config.toml
d_model = 256
n_head = 2
activation = "tanh_gelu"
norm_eps = 1e-05
tie_embeddings = true
init_std_down = 0.00443
lr_mult_up = 0.725
warmup_steps = 200
schedule = "wsd"
batch_tokens = 131072
train_tokens = 826200000
MLP neurons of a small language model. Each row is named by its layer, matrix (up: input weights) and neuron, and shows model dimensions 32-223. Each number is 500 + 40 x the weight over its row's rms, rounded and kept within 0 to 999. Numbers have three digits each.
After each neuron's rows, "fires in" lists the words (lower case) most often at its 100 highest values on Wikipedia text that the model never trained on. A number after a token or word is its count.

L6.up531:486579554475485497543449484518488497444459461501532536552500537554492447449491475540495496506504511539489429477494478525492449405520427540511466483550515441517453524495516474487475573533534566449528509475473402521461556500447543478532463478544492488479523437484444495445464525519508419536513489509531472567513564501497515567583527522530461478479475444456528474530488492472531448464440558507503533497494568519447523500521502539496493539481451488519504408512494562575543520523438440515538527467432515466491531506505448522449541533366437519495562456519491463529567552486408483503
fires in: "then" 13, "to" 12, "not" 9, "s" 9, "also" 7

L6.up11:464532480445493478512466492550496495426431575581481628425451478481529380472468486431528538469494455490504487455483483408553424465564547514491508542564492526483512527529457506504499456538526516435618495478536564471489489444475556551469461527534467545470488506465493521442543449445563483480487537526488536505467497495557425493544493496492486576459532548562512515489433456487599504526532423539507483482513533478472534529477474488525531590578521531536525514480521491504515511563479486376486495525532500478484542537454531509509461509523459522502511506484446570451530517533497512575
fires in: "to" 51, "a" 7, "more" 5

L5.up121:502532593484483491521462490542443534454475495488467531501482546497447519443468431598441468513454436503464483428524598578529549530537417430541484550476471520538568491462523588535473470444506558492501489517522460480478476529541505464471483502477452487432540498493474471490485526533573594501496487531474499543494550553476495444436484520503443527485470501561489458541440537552510508525532568523486473470596504461495488532513488473506547483569497522533483485491443492446559517482535477483475485561514493558508486601440523498509471470498425546506534577510519518507555541480497577480
fires in: "to" 56, "season" 5

L5.up665:501493461473552515444575526462458461500438484455473529514541561517468552387553509493493469507517460488463489506474529480507524407510476469503527497478476489480499527564486535439473520453491524522537435509425525535552538430481501503453491511475520401470536467457534540438507594444566495432495491587499499519562542547451485605489483491488510426525510538570467424484510560519462482497548496477499545559565487532513519443497499521494446464496443506512590435520553504549520538415543500471566486448504536498481513475543494531396490589510493463428510489495489502522612543528505453499
fires in: "place" 13, "season" 12, "time" 11, "were" 7, "loan" 7

L6.up387:512471540529500449492464496591401525490467524566490553490497565440476464505394502502459497569501475489486542478550517463521531495541445458458522522480529471486535471480594528513503498553434485527509456560468476513488541507494435517451556518521524470510542460491463483461584410532479550487496583578515470497494519470483444546549512543494441438505496521418462516514455488503485488431463510467518498463478467453451510522534571596479387476472570510429463502533568537551491485513536449530485586475479497510587484434530540483468574528492442464527453501504476549468546583540473530515
fires in: "to" 50, "by" 9

L12.up381:472550494444503543489535485497525448485530471510503498510499504505536445363569469443535517549508406493526497504508469477465514558467485481543546497475531496518502504454517531551484508451538499499574463533505485550508513377482477442495448528474402552441424522517469461516544474468545499460447518546442500546516572565540557524455517421501429572487522573561450485464548514431506518545526488503548489404512538511460561506510559537500522510546518475523477468567565431503526452534441490465487524535481518496542493505556466481434414582458396534521485504445525560406470499512508538469
fires in: "was" 44, "came" 8, "were" 7

L3.up272:480464484446498543439551538541531510462475478433500453486533439487535464509508495512523527472511518477480478516537541549523504524513462465486433542530508490498478519489490461517410496483568508500380489551560477489513511430593460463498511422515563490494513515563435509507494487491500573524505446476522561435560573478429554462503452579496537506513430500559540446491474445442461479492486542538512556517495609549485427536575469523559513540452495446545468584460478534485532522573560487548585525452532517478442466483401485516541521482475538509441485527526549461504461455504510499435
fires in: "out" 23, "there" 12, "down" 9, "high" 9

L3.up899:491472538454508387543512478622486499491541552500504494453518516484499456481443544506495461505508528544437480489543428510470480505494511513492602541526514481404486556518492581461552543567501514463477524518529491480508511495548511455496544473565484451461525494451513532529529474513445497465416558509539550443475565500477547487479538491465572572469498494556584433546484513504517411483448515538438525497497490488478514494531522520479496549456521503401514429518550454514522463555466505533529592433559474474467524517495492586539527502478465512494451444533541535501437610501436462484
fires in: "called" 17, "included" 11, "wrote" 8, "spoken" 7, "contributed" 4, "described" 4

L3.up574:505514532464468547507485487497406537484471455421502544417462460485504486455520493520530533535508513475507543528447517490479496544522457496498506524509475403462619508487508427543501456530515525528485437454416498475529574496488448483465551450516520538498470508535474521478579453499519491499522467470524528531480454527516428496487523457544426494541455455427502529504536518488471475476557478508489556484480486557510522534516506484495485503479576584553506482531464486537441504503463537534524475494516528544498487522415514558468492503521447475592531539530558528559495577538494472376
fires in: "into" 45, "platform" 19

L3.up16:447555537532449442574539526499550625463529511512548457573483457494530416499469506519540547535474462490457471487494441483512576516450509535475473498506537447475454527556467495389467577507515535556543524442463510538465536485463509545575549501554454528572482455487507540514517479506478456466487524385541482553562490497517473455547551436528458490515520517492532475529493470457562543438492490475474508486512526547502492484452479522476543447501522438425483509480499472509477533572462448502470534475456531523455468437469488534541512539502552476505561489471488490524459588531529498489
fires in: "not" 31, "also" 25, "t" 10

L6.up4:498447535538451463470513447529507556497474465539409604424529516510460529466499525444511436469520513536492484546526491519474505545526463423398522586477497551449495476507487462487463546436475539487524437546577503499499415522517488560472544463503476440445506496499466497497529508505502524478495510506546512566520525457477548419548472526545466432537504492424576510528528581534506446444447417525512491560505475523436578505540506489507503491473597537408500584544552505552516480546505533519491494526455506474472558484527394522466510507577499490531450538493427521456556475502454513490
fires in: "by" 54, "since" 8

L5.up1092:470481503439460508496483483453538489473467490489502522488521535506543467541494494494534564570545523515539531502500560521516515537488478493501504453466479513462445416575525478564477419483493496525548510458502491488521515548577400476573594527444487461501506569568505511488572465444488484496475521495483447504423527498492453516513499485504460508496507529441503527427539480485469532567471533444458528500554505455524538504490476491467509571502527458484509509528479519514411501523520544463567533515544470545518483463538496450472485488502470557433532563596514471510378456514524446564
fires in: "that" 48, "announced" 7, "said" 4

L5.up1027:531516574469553429494537504541505544579500420490499470488534460477487509494532495578396461466480459437541562460444458530454538501549505490492495452529495489468497442452486450526404541453494488507490502395555456476466485527556554548558503479504465560510504494559537521504548501509558544416507482522451460501500477534508440531480540505474522498441496524463577536375461561565497475484520546416442554561429488514497513472560501486520547495553513527433573498534498480424454521500508571563538537530479470497469521587517503477517499552511487444479440621532554516468496450482505487528
fires in: "none" 26, "up" 18, "both" 7, "like" 5, "between" 5